From a checkpoint of a small transformer trained on Wikipedia: 7.61M parameters, tied embeddings.
MLP neurons of a small language model. Each row is named by its layer, matrix (up: input weights) and neuron, and shows model dimensions 128-255. Each number is 500 + 40 x the weight over its row's rms, rounded and kept within 0 to 999. Numbers have three digits each.
A block is one neuron, or neurons of one layer that tend to fire together. After each block is what it responds to, as a language model described it from the Wikipedia text at the highest values.

L4.up254:449527504495555528491522579504489472500500437545526505470529521501470458483434496477430529467487589502545510487533487524560502440551515559456648509491564546493460493420501435535476527532492473479469504593485464462483495465431551496523521538567588472492533477572527464512539492531517588539468560535502506422541485518480548504483568442522506427486467519484430479558527500510520539511478
Copulas and degree words. Fires on the word that links a subject to its predicate or passive verb: be-forms (was, is, being, were), and comparative/superlative intensifiers (more, most, increasingly, so) before adjectives.

L4.up731:454454471438503545528468559465578519548474474505512541521497479503462486501482436471488466507480480498496521556538519481435441523524436538462505475458478516565551551445456475493482567562506582460461495470584487486510540499477525496533450485518521498456574529463474402439512514515558450521480588466534479471495422517560488509462489502480544556530524474488563546397513521529464543530460
Inside creative-work titles. Tokens within the names of songs, albums, films and shows, often past the first word, such as No Future, Darker Days, I Heart Huckabees.

L5.up13:519460487520511498455497512468471532535430486560405497486549496565544466526476469503522593499498469493542508555518436399539595452461486449520508521545528541496512535474560482502452522466541497519438520538520509512475542537508496561576492539507516557545512476479480490489517526517553481438437483420495451439516419546558486507471449488562537469497483468465483490561535493461500520467522
L5.up18:445541466424541524485463547439524539522529418502516448501480484479495425504472575544515535466458596449569533533474615481472451485442537502510580476517515541426493510418501549505475510460527502494464469589519482467509452524540545451484467451507531548579485486555511561418549566570531554496528482513560548492515524504502470511495451483480494454479464551555536492494491474546480453387481
L5.up90:464537548562561446466441499485505491490509585514475444488536556519489496503484462492481525431542469496456488530545482514508463452495531481479518473524506495555535481445504466544491544569568484568487497484550415485589446481491495535475513483554435479551468586509504557449430489481458512557414601521406446513498529548494460507554490437455484545538539447442502493516546482550483471539453
L5.up200:530513472470544423525448457503471534473554601453446406474512487497488528466497521555505476465573598500448454422471517479464448496457541574562463523528466494465460463525537447515481541500525532532491459500493445511488502535522436478581473522526478510449521629474518510454539554467482493547552545577477606478497603514510517500537521607478500514491478516496524552549512522545410529487569
L5.up211:462566555487549474457423537482503424519451489466496438469544465469507480482526505532513522451500593515495521545539563501569518514470437522551491583520583458507473572417497457523580566469482494463476482447503394510529487492568555475526523468503468503444455491498465514458509581482527536529474563499487436550608499485501472444434538523517485481416464488494514470448540494543402492446456
L5.up301:469500489482516442510451531504572550542513435496494409510469510545500533417485449527502470437543529482447517476521504495579522550471471571457462485482491578490497465540564476501507499484526497450441570440499527501485523482522432545515539545550447575520591516518493556497474560507404515510453427543511516468530466458454612516427534506496470486497477477541520578482472564505494510488514
L5.up674:480496470493553471573513570513479502447485415486505489451511527497495486465515514523541411461460514496501474503460478499560487504476446543512505470486503467509501533480546485530516530509369484473475452525550481487564493489494588483512511423447491459463552481476483560518414493502514450576517467538501497435568476474509494490538446540526516485499471468505480568509508558586446483427493
L5.up677:486436508532499484432501541529550490490484406481414447451484520524486465482498507513542470468437542479466518447485482474539523523459478447556493503496428524531515514499440474519555483498431573562512422464498541502475550531525506450559435486515520458527494519567468635522486484491505490489471584512484507487551476512604498530504464465467499582579568514502506547466476515495499486512407
Article and copula "be". The article "a" and forms of "be" (was, be, were, is), strongest right after an opening quote mark, as in "a tale of", "I was trying".

L2.up10:550488506470545547452502532462476491514479461474511474469478498473542532518348497509451528459482495455478427485481461504503530443521469474473567524470559500481467496492550471524548552469458516529508452577519438484521530537567548510538500497493476452550501494513447514509521617459516566513430546523506503551527500554503417486520457549453495486441506481476470530542534431493424501522531
L2.up101:551488503508478584494445546419551492465513410454509475541546494517503466501536526573507431484579523417450553509501531532431430485470545524496572507428504430514554456509558555490481464438484462505466521503594566505534476504519417424516493548521464505474550512563477558460506520485512533476475493474441485568498504471484494436444424473508594566512533514517479536564475489497513497462516
L2.up233:480513555447415447566476557470506532546459481466458506453476514462500480469495527532468487453508456462504465441455514481507432527501478506500487501458538491434531510480523427442500494528497470531441510485472526483480546532457475564490458423491481528534536488538494493535548593564457512475465518483361509517504508482451538569517441564428524496511551472506452540482526473525509545519449
L2.up387:527545534523546487480474495538520522457486412553505600407513453507463534470509563498432434466513621509485511481606497534469499522492448507530536506473468520446502499537462516498510556441485486494435499557494588495488486468520452510559501478498468475376516500507512500497484481548438515425472455484532602488487561469519526487514516492542560430525494520549516503552457554519424463460490
L2.up574:530562469564453448529507450469487574510477541441518551499508582553490516466569384453575472477517552544521508466549472481549528473470509559536541431498517530485540467517511442511582471496501516528479530494501483468494455450427473495524501490564473492480542506521569461430492535463438521477500524487482494511528525445527440472504490508562478436567477452475484523496516537543564497464534
L2.up581:486429532456486487564472535509587536526526449548484512467490514532481503424494529589486480498535566518505495536504504478506559558462465521533444533556476471403513545514503468513491514601516499492516540478496587530524474436537484445456379522518456487527467520460499502487473500577413491478512495525502458475491508466485506460500502518556508562447516494570492531549550544434450455557447
L2.up732:481506475567492506516420543550442501584567518481486492490512498562498509516466449500433485458557473482511544500436588505417480482414433536558469521527491487472482436510527484449520469448531522524430530565463468565475496475451514463512489497536462501498531519476563483554562499458450565496518550538492512509545500419626480451510532571544465439500469538534531496561440528524488464469542
L2.up838:522451503490496477482409531511519570482593467402426495520533511484503584536489429538472505475475574482555478491503540470552547433481450520468538443492585519504557423602459489478513531494514534508535468544430540503574501525552491475488566513478411515445527479441486579496597472552472492477485443486508499475486449503501498505465501609565537514482528558550466487544561545513479515485458
Indefinite article "a". The indefinite article a or an right after a verb or preposition, starting a noun phrase, e.g. has a blade, with a photo, took an active part.

L2.up195:504492524493550538496466584464439547480455512466506497550541540510513518567464496466507519464584437475487426460516497542479556530490514493524522526536477525522452500431493448480543521493535453488577484533460508458566489516487456520550509470529437500484486470512465489423565482515508561455430480506564500500492499412569455537466550493532422513444496484462438496454454523457468462499563
L2.up221:561531510507501453506484459452500596481596517543519464558494463517494499589503420513475546474454440410560559554504509458472554563560545476532492526493531540487530449432567440510484495449561520478500449509472491492513458487514526511453476545544537539463554545462474498508517453542556568460506470500462458490521487500528485482480494531403537445485485515425463545453501472546440468457516
L2.up317:560520503519495537486492474536531572567524469550435501514611580562534533550428506508503423486454488491536413513480472513468461546527531493500533488546494569502522435509516463462518562498512562378522503503463485502426491529419523576496510507460482525565396495535537488524495455495497546532516434505550540535491509461507492495477512521518532529505466492513443447429462539476469555449457
L2.up384:494551501511514440562471467495481434545519495526462440474480516551500448538487543514531419495531398478486552495509601524510499464563471496510420544525580564468531528499522471525544531423490543463498499553483529500461495476501579519472530466489466396510420503512517543585505506435546515520461523493503506488502490506532451495488526492495503437494511558560477437525559493470480519486616
L2.up431:422464489457499446486531507434479498566527466536502518525495546489490526561434486514464466513453546526523458497537442497526491486491542510455563514569498525469545538473490502501553527514394469481429450505434514496496501533498512463522501503516511584402471514471493524519494555488568488488532463465565482566488517520513464507502499507473541494480492475477470499518498503525539506515545
L2.up539:511498515540544457519448558474511499510492555561491420535588533437515502514459550438469580510437519559504490500504504520600518529464436553499500557526521526430531577529497465439462549558482527537516540512542500517511450522514522471457510460506419487598487567483533515509484510500481523507533425511455533501523538521524536534465595477458527513449484469457517511482483500466429541528469
L2.up673:504462539489477453409512514470520601514436476464514462519499459465544535537446481559392511542448465458457434592502394526536477477487493530585487514519547552494472513452534514536518509405482529382615525448468511533557477559449483504559558480507485529522516530493471458468467562530458565529419488471485531640460481484525450483488476528535526500473459483595545515517513508478470474476535
L2.up816:467516505528457532484529494437542524442506464506578478557498452508481429500506388512507567447476475519491414504512510472478591495528479553484483588430496548529504508423562484545524564524425550444513519446544561502504494526517546524491481530503527438468485449489518416473554456538488561487502482502497513546449513511513486451510454549475561444480474522492500544464528473473461500500517
Copula after subject. Forms of "be" (mostly "was", also is/were) right after a person's name or he/she in biographies, as in "He was a", "Ida was".

L5.up161:465525470499552409503497494519498562516488525553469511496567444487523526479472542545515421441446472550580550506509459522437523445470551470445523481481495414492411481529478524527481491522472428486494431471512504512507505476576527464474475513509483503483461492488548520438469551500509426484455534530520543525552456499534516535461485480477564526487559520528488571460495480521392589466441
L5.up207:496502478415480544498459488453499494578519545506493447504502458419480472468510523452555497557542547516558497428507479451504446464479555497555559465410541549510565503575516483501442561528536468475507517516515462435496567470497532533507508513484499441488510509531439462510450552534521437465530450493512479492459535457552544492474497515552566548514540517546471568463492442476530448502560
L5.up458:472544462497595527473474530508501444487488515531516525581493492454579538514533512556532487445496521469567499608471541449493505444476483605473532492465431468507561444541492474417472536492420459495537497493503551495473493435449564463515496483511476469487506509533521533549469472478510489478479556404535549601465494537481472395517504429569491486510552592467466558496502495502444506466426
L5.up465:519549440502594549521496537536576529539490533499504580483607430459495491501484539501554426494476465542499512575487481489481594470477483502509469465422434493448462553530555504476423480468465411473526492455485602515527462487530530468452545516524491484459448470510481488514508504472534442496483481535441519491509445492518487495481464546512560472494592491556445548506475549485443560457476
L5.up589:443518428485521508497429502485517484533562471488512468459552453504556460453489486517528463502486479557510512522456470540500515428559501463566534499478439504545492494492505527576523524464483454501496470449487523458503523528559471518450471464539428491475461513606520493458467532529550425483549540462479549499456480480433538514561447439468544419489546498510458567493524408481458493467535
L5.up690:509497458507530519478547518479542507468465526514488517501516482576478459567427508498499441523492365515549480521499529476381480496554412496478536444531460469514515432537530563536496484503507521555522467409494536499507544426501522479481514563533515494458512480543507513499484592441602448486451455479529508454526419491512517472509534527489528534509512559527535474466511546509506545467463
L5.up809:581523535464530495475498518582557553529440505478470543518563445523505541497471482478466480478548501576449444483464426455396510435534508555547392491442538454519517484498499419467578485484497493523462517490554553502469546487517490515521519513520492559498508508516444477464526459548560462485430519489431492547467475484443460537499536480494564608507488495528510497589491426498449513487457
L5.up831:503548556509566506510524559467494448512486476528492551467540513594484520490451527527462484510456427597474529526517417440479525487525470565445543499418430469545491524496559497522476535493445452418512514459495518449484461507455467475453562462513513485444512511487449490497567541522522521501493480514480561591491437487532463523471539467415496541455473494525506500571556519481458483513488
Given names before surnames. Person first names, or their last word piece, right before the surname in tables, credits and lists, e.g. Steve, Andy, Fyo-dor, and the period of Mr.

L4.up846:511480503441532511486522508539495513577549436569503478438524567516563457544470455437476485466426473505456497527411456461538452459508539521523479555531506543555543482565502529445518440517518472466559436458517471493523477493459509493506449538467578514479513535538489454459537485472432492482442519521516519576493513473502419423527485527518450512448498569577453510546450468526458452475499
Apostrophe before suffix. Fires mostly on the apostrophe in possessives and contractions, as in Franklin's, didn't, doesn't, and also on word stems before a plural -s such as camera(s) and gene(s).

L5.up72:546579506522444396464521508504507545559465462485587559536556482516531439541489507482464476442472498472476510472530473565528479476477471561540567539435536453547516464631469444511490553478486525513521457507553473469516556452475514505505504511551581524529534486509472476501419510486505486496508465544500445481562560493529588569552542500492451448473499459578521517410496492520548528512436
L5.up179:486458560523547517510525498516531513461530441560546490546500430510462482526536511523545529505517495500441541536493454552501517502518430494470457537455546544552487597549486476431460495438509483523462536542566506457440493462542533484437496503536531531593498556498543478520475497529523486503489594489513524473572462477463534568527516472523507479505485445491520485494460432478442488523523
L5.up317:492564509529448510480473502443420506517517520474439465512464446545495540477417500492511480541512502497453516514524476591536500414489577451476520542455432490434530541485534529482487571490501473525543563516494486544465522557493537503476529544568540506512530518484590463526485450546490412501497430466524457486549434556517494468489517509489543520550583512525518543459539491502453488447526
L5.up331:554507486471611519462511543574486546630552485483531453460510516544450438470480424481478529577415430477477484558465509482444477487561493520524533478473490500566552501531503434539458487520486502471534448484504480474468604518550488476454435480458511475555507452502478508402482516427575509532505572459504537517592507511511528536496460442493510498504554475412560499451487448470567483552498
L5.up346:534452460447575444452454487506495494517489448516534466496555472552542443463451495520443555533508483498431553564507454454556542456498529529482523487513506485500448504571563476544486528490502488446474554459542476503446562548438477438488466540535504569455497477478536442517502430583477534497464557453566470547501438501511506520447505561500606494497576494523481512505520561499447546440475
L5.up647:524590443494581451410441503561480477521463420463479515511456543496629470494512597496487496461525452477512530526488446499539405487513427499525505539563502488532544543542487450527485505496549474496515452530524515511558521491484467523511449490474520603494513453481463512453543426537549446539510547466485494484506489437464446421553501464492507494511512479517451419533513486547443502505475
L5.up689:500489495548463561443441536442532490486487510522551486485499522489499469420493460495570450478511543459494463502496517513424507521499506474507506625444523580522479563500586524431580468455473497524422542561542521449459433524585464506402473548460500475480480517450463495520546448531545502536510456524435497461449484552454519549558489453540491423487574561510492439498471462501468515541536
L5.up815:509443529554505518567461413498617452476478484534467533467505475491517510492453485431494522503516494507496560474511448472520522521517441488495574441529538543453555546458499503460539527464504514530478430474535456519535495456483460477540495558523519460504506494555504609529540493540432560491495469536482499456438500575415524531492495527575525540463483465501528471458529481433458579468485
Word-completion fragments. Mid-word subword pieces that complete a word (tri-gger, necess-ari-ly, postsynap-tic, heavi-er), plus second nouns of compounds (occupational safety) and year digits.

L4.up697:517486513506525517521543516501499442476561489536536543475564549466566520476432444557540421507442497533512470515543460500478532432454439532566497532470444507475498473546549514475519472525478460440540454435462536446471506574517452477509473531496448565444453502456533553505524535475435477529516509447465549505509495528556476497528447507503540513460514500596481549505480524472458501506439
Start of personal names. Tokens just before or at the start of a person's full name, often a table cell separator after a party or country code (Democratic |, AUS Nick), or first-name pieces (Ri-ley, Jul-ia).

L5.up25:542510573492525467548505535552452473569554565528480534521520471585540479530431464542436494485449483470490491455433433523490550488448520518469491510501508499532488530523468558450487516534524596504476548476518473484459517526474493507454571489521467529449514527498479438479453476538531501542452436453447487520473574519505518485508461484405503412473499537523480541464471522540516477501541
L5.up95:618492555442478500467535463524533525444425484508524489480502502493496424535501531457439498471506492571536545490504522549524528498407484554476502582552473483523551448470521590473460529517465519439491467486505511558437486529519461595491470526481532526455516461556521552534543464553538551488480474446558575489585442495476537527544561467460476400472620494564494527543503489500525500413509
L5.up130:467399550480540511521508459558477533498519464528520516507518489562536521506476462536460598485563548468529517548473556548517440505465503533520535511442383513468461532501440503455472442493490482480454469480430467481521530446499409531465456524465527546438553534484553431538494480489493512511559509518494498506465518456518462609476442529523500478484488496539493520528513521549465563529527
L5.up374:532442523523442552463533491468479494542544562454441434457501471482534517441517506549484499498493439560454471538472493531530522561501504492497426480513486567529522531514427514485518486540562594516464536500568498434495487466468488498456517542561439520493568531499534519511432448595476528455485483498534526518522483500490521527514460514561506531481509415428446480564487510523480549493494
L5.up426:524460489495465465502491492560533534496536504479453408530528496574507560541543472545445570552498472475520516483560480522494454471406471535503483521499474561493486493541447460487504536481505532529532512462432460513428476540491452494489481523498585508510490480498531511527487532492484588534424495476470467477529527581535516558554540513463525521439523497604543511470526539451531479519453
L5.up498:467506517517563481551549454534509437549465560490435508498511491518503506453478487491513512489484504522498557461551435512481510544462481516548542380464514533497601483506456505476468523447506534534476510543489479468516576481484436446490511444483524483411504503535489521538436508521481531494413477592469529459569512475476486522402524566535478510520553481491555508482486500547497544563474
L5.up723:542464541500526483486451519497542488509465523552522515427568572523484526475579459456522459500500565493557540455519463526486464463492510477438526465503478505462482485450498568503492441476477555501471528571470467531449438541560482524479517461513526515509561486485607484482487469428500536488526491469450517490504518484542479555485556526455549498476519491587555450480542517509488496541549
L5.up771:485537521430450488434491491455567508508497449482545483504558459577520503493474447515504510506514471451548561519548489500477484515481517468510531524498492528514534521432484433587500547519531469506498501469425420506533468519497442507511544500517472531509500464478554471490414472493498519530516446435463425506544534462434445495504500535459557487531452497558455519472492473518472532577570
Biography facts and numerals. Two groups: the first digit or space before a digit in tables, scores and lists (Team 2, 13), and predictable biography words such as degree, played, wife.

L2.up82:504485498483455576544469491534470501479483509498498529436575455471552509497448560499528484509558539585459510514492495480480453455499521552457555509481469483528451494538469487473459503525472446444491473463504483455514467437543466528478511484496444509487558508538471475561481560524490453486457529592486582459494438524511391589454573554502523552544577504534429521496540519511495498553431
L2.up405:495527501498544561501500454510472506422514479494488545541507516524464474542500516562487525480477437480456515541505539485528482415485526524527500507530547500523489435507531502478485455517563508528525496480508502447528395429505467546483543543515468460475513466480598474487518476495504500502550565509481502506540415533449510565427498505547562448577585509479458504535543489457459542564528
L2.up417:491511478544475593541526493451540507404442563566508519467507507483530485565484502501563491481436432521481529535582448456482469486482473452513519445523480537525503487541443526504463502481466489478435529506468520503465535441446512493548536479486511536485517478521487482507512580525507447577482505547478498518489540484488473564538532539497507470596483499600471524525471573530473536503494
L2.up521:500495414576519608497527497550488528472469540498455545448511451478477525539440517442492427511517448535476516484550459518529447458466527495460525491448484549516418463549566506450507464477510476496429511475541555501514453497489459595519578545488423514466497486490503486527493526524565511512532519487407476475472449534447464536424505547557572509588562496535444537517567568481522491496524
L2.up543:480519489565511486545440528483523540485486482552494536516527491475533490563493471440504560537474535502512535553506495457495500501512430473541557492587473483498562543470526559479438484521551467503512539500465465436486430523480494474568521440496448450469479519459535541573551512538481460516535533497414507456450539472505485509490577521531555506551485565508499470486546451385435507542439
L2.up778:579527520498487482486471477433530539475562529521513518485474512508572547483469467526510581570444451484517458437493492538575461443464487529502463469481481544500515547496507506518517487404402522455533558526532486507487462516491550504482548487509439552524531465475460555552594531559396491557515445475429602520521507510546486530550518566455448426525531516603441540521530512469428505507530
L2.up790:573441420526518533510530501512530555491526439504536481463464524468528514512499553554486552533512496496488475507534490535520443500445493487456608510502504525478527482483464515538521459553516496406584503495484509472498557460468500478512565547497468410531447499431567497497491481527544562518480523500499528500472427488540494574475497502511491500499479462494499520553516493537466580520480
L2.up807:537468475477494474488461430559489478478498475482535562524470422440485453488515502450476462524455573514496532528551497509529559442455508536515542475512486462427549518527549510531528481496497490539496537409463479501576520478536537542428471538529498528554551549494555559494556489558501490523531534476468586419535538479478503479516495530528545504508502391598554531458436465442580493456524
Verb word-ending pieces. Closing or middle pieces of words split into several tokens, mostly verbs in narrative prose: suff-er-ing, condem-ning, bann-ed, urg-ed, sudden-ly.

L2.up229:556533493450517490510532544494556410552602478560476468528564493558496496442476521482534494538470552500453482459498524557563518453427440490378532545523541557493533473478425469491528474501496558523499539542533513457495480439455503524467401536519495487477511492507567431478537507513579543491462476496517416566494554412496557458497526511487519516472410537437475477514511555506458524555487
L2.up243:505504492463505552482489509464522534473501488526488504470512516411522549508505485447557498480474452580503500490497535471477457443564410557408500467537524579554513557521539576467529488450441532498490470423487490491454486529453449515576509487526524496477505418502455466495544550529504552528420461559517467555467459470548558477493492492525503476458480514525542548547545514466472521462510
L2.up345:527557479401551501482500488474604514515563504464523496443497540547467448397482564476514488489539453533518549484452531523521514484548602494482502538423538536548513478465500452497459541468476468514510524493512447551533508479549443489498529479497538462400493451462489493438516489460489561468460544496509455533514495431472515530435487525499492491532512512473455542491556490482515542572496
L2.up356:552512503502577449476468561527573435531459506481567449510563523514504488602540506465481457501478549471496556440451454517463490437523470488449528522504569491487463455517581542445458545473528478499451505542440552519482380460510467519445523476529527485510598523498441517465531534473569477448508456449469531529533436554480470541538530504489447547542496532578485548481506467521500472490489
L2.up386:496485411480516596509432510422578503470531509456511493524486567501494536481538553518518542546535495518428467489439541472457508506500457471467578583530497528535531505471457498482474516490503434455478468489527543424525478457514497476446514442544531506544554490458517526511575465489509519503569536458468503506463485472435471499480601487460548528465493528546465480485526467444510526569583
L2.up485:490498434449523515471558440516510534497467544483533498493484533479453492494514537493564480523470501491532556586477521500497508457487470451551518523533531472469468474565470573566577462440449412466506519510491526507456456502519454535511498527544556553459459463554458518539517543481528494563502439421516470549478537380536472549509497519497492440573513510540471466474518438499544551506490
L2.up610:514522552506487458446544552513513473546474524499499498458508531498501489515529524527525472461425519525484576528494483505466500461432534455480531567509454530506473437481531497601485558456547448472532423489542438562439527518493480502507527538532614579476537432445517505485514407422513428543464513539578491529465455492455513548512430546527479445463465493532465501525452524479446479516491
L2.up742:528441498475540549480521542504502463450459472479542478512488515444570517563584578554506500472479448541545455454439495479518542480531451553436480537550479494589488552527529418441471489492503528546555488499498511497503484498492466506489480510515537455453464468554547455412488508417504542436466505509480462546491418487504477464512511550462523517589509485610472471555497515512434534464493
Possessive apostrophe. The apostrophe in possessive 's after nouns and names, such as government's, council's, Queen's; sometimes contractions like It's.

L2.up7:533530508456556496486497537537491468532486534507454502515444483555510458504528571476478437504497455459477436486500463494454564474544546467534492495472481480511531528518545483450451525430486421511552484510430525458559537476463420562543509447409492546456503471537569445573482568542526504457447501513429535533525516545527450524531489490478552514586501524489526408507506492453495462526459
L2.up63:402469536535529486514563571511487486502549446506472554575492482481546459446484525483539607445499554510530468556476492456469519465512513399481498490471435519486547461496524520453518572514522465461503441466490510509509517529568532430525504542617474474442471498513508497561493489479512518539456507500511505446448489489537521475452490481522508485491481445493507538456492496388485451512472
L2.up367:481499526455536519532545545554517482535550509507463518534504518461562567561497500580516476494448488490519480497458457457500557403432532603467487429422478491446472463572547465545542513459530457528492434466465517451460529536600496491503480508559488508513485521529516550481508468529476506443519469421483546534505455524548519470494480474554547513493549454567511570467510528523478529479419
L2.up591:576460487528496520510534501518554530474530504544481527538478541502533548543499497490510513487456495514604494490500508454420496474464505466511491409483406507449510495508528531553497457491525468443472435386469492493535500563558524483459575522507461473489394440572575509479574526504555495455562501484488504487454481514514504468453481488480585491502558429477498488528455494434501547479532
L2.up678:498437575408530558459491515461528548480402476540480497459513504525524534539541452551516439498455549503545456527532447499526398466506516443452517528519434469549462420489544509430419436493535476504521393500549579484463483482487538467497522498488444454514561562402526511497557579466530488522449510581527461508564491495408498466505534518512543498465473510507503516520435525501469509499538
L2.up702:508522442484577475571528516515523491503503491606521498506505472464498466538507526486480489501452579462501491529571529478411473503457454544428430481515404428489514535540473520521546493507517402435543479480457489450496506521496471453441495455474506489481470538504468526454472501527462443537414561523591493441537496559470541566557475513441520449519460533564494471522562506582496557539504
L2.up744:446451503455475469548548522466493547524487540493566517533486498432505526568495487514469518452490490496526477478496454487461566426469537533599485526495507550491498508444465478520461485550543503512447530507495540560541504528524569543530556476510512393465468495570490586501508430482508512488519533516493641483459507505527461461509519446520564430498517438492450501490459421534503474513451
L2.up844:467449564482500548459567497482540503454425534495457537565526502498417455474519452533494471549500517518514444490516456467505440526518552563475518387484484491522527447547581495454514521584535495511549456581503471490492530482547548487529563559573451521484514527487468543464498538509417524476502514471426441512504538518516472469423557499473540497570499501527493474520514421502470568574515
Given names in full names. Given names and other first pieces of proper names after by, commas or table pipes, e.g. Robert, Michael, Stanisław, Peter(head).

L5.up84:494471501503456565366514501502461447528453496448475512495475449551563472473544456434469419542511528405494499484499536505516491380495460462497460522489515529525489507585488574478540510502441463482559510480478516517540484495436525486470517542453519471481533558569466518501453494517539443517567524482526592534482484501495492488443531522569538485561531507494485596506516524550450485570534
L5.up137:498575489449549459464440487469472459522535535507509501563537481532564483502514483504550468436541426505578483527481515504531469515495570484488516561436489521480469534562474495494516528454433460465534541515554474526470521452454410510497489518519546552444506474523429525434455519541514474511499496486517518537452560499489429429523462523530479423484621441457455532543546422428531515573515
L5.up245:500526434416469492498503498534505553568479459466436515506502520512528509499524578468416512458490524430578546519547458515430452504542500422467428478529541512532509511478507524444500485507415490491514530561378546554474543505520465544525459503565485422469485438550526534540533526461504478390491466542500520524479487447576497436531524498510498514528514549487531485489498579544451499455527
L5.up267:521499529509516509534444501499522484505498452493444516540488448477501508556545539495484464515449512465535562505492504489513518399570461463512507519513465558583452496504482518505529514458570518441530495533437501469518555492487493487519504473545568613471568581494501516465472416486590466453546462485516500474540465498559477423454495407580533509555512548524523491520429505501497520503519
L5.up356:519526499609513556582436560544483477537514482443449470518478480460445516551510486441445478402495396480536458494469477512561559443504468528479491499524574461441540448501438487471492590477530484474444509471484555530493515513495471551542485549506520515525457470531458450437500473567514507496532513520556528483510486520542511476452482526484482440538430444532523461529499480534519545480505
L5.up433:520547523611510411518468482463502552541518419532521453528399506544555483524458576472564520529518506480520529546394452463492430476478526522460475467522523521527454475504477481487501524520456518504543545476515506503476517431471462499528424497511540512540574548470522547529476409460458455500559498455461528471485508458486456527523515521527561487512472562539543537535495460457404445567538
L5.up833:562550517469485536486446475497548494549530513506510503547493494471428418517495547464454483511553520548519420459478489511496474517580531475449497536468463514522513486523498526466518444574479537462525449493459551484467502519426504453545510463543554557543510534475501555541522426496610464587548467521450523506501453527518500466503546541512456428471491522535510465494611474521487483549560
L5.up867:520404495478462508434459510491528504537476485472415540559528471514469435496485495524517479487481489506516485442466440466503480478534440489479530474533508439468516507491523498484488479515455542414499432573502487527506505506560498498538499474499536487474545551600457480522449491496511466504507429409462516515584498535530496391557485539487549562495486478517551597458446571563477440509483
Possessive apostrophe and pronouns. The apostrophe of a possessive 's after a name or noun, such as Katy's, Rix's, UAE's, and possessive pronouns his and her.

L4.up284:457469498474558524502470526448525504495501481490459487504483492590571491539388531471509554458446478464480563547482568450449514536517505547473510451546495515559525563589399516525477493530508521562521392445523453488536512479456434486503486482467485530424504469497515557480484599522512518506441465488498511488540517505507438477558503548495412555493487517488573547489480484529467507488462
Numbered sequence positions. Digits and spacers inside ordered numeric sequences, mostly table rows and column headers, such as the 3 after 1 | 2 |, or 20'1'2 in year lists.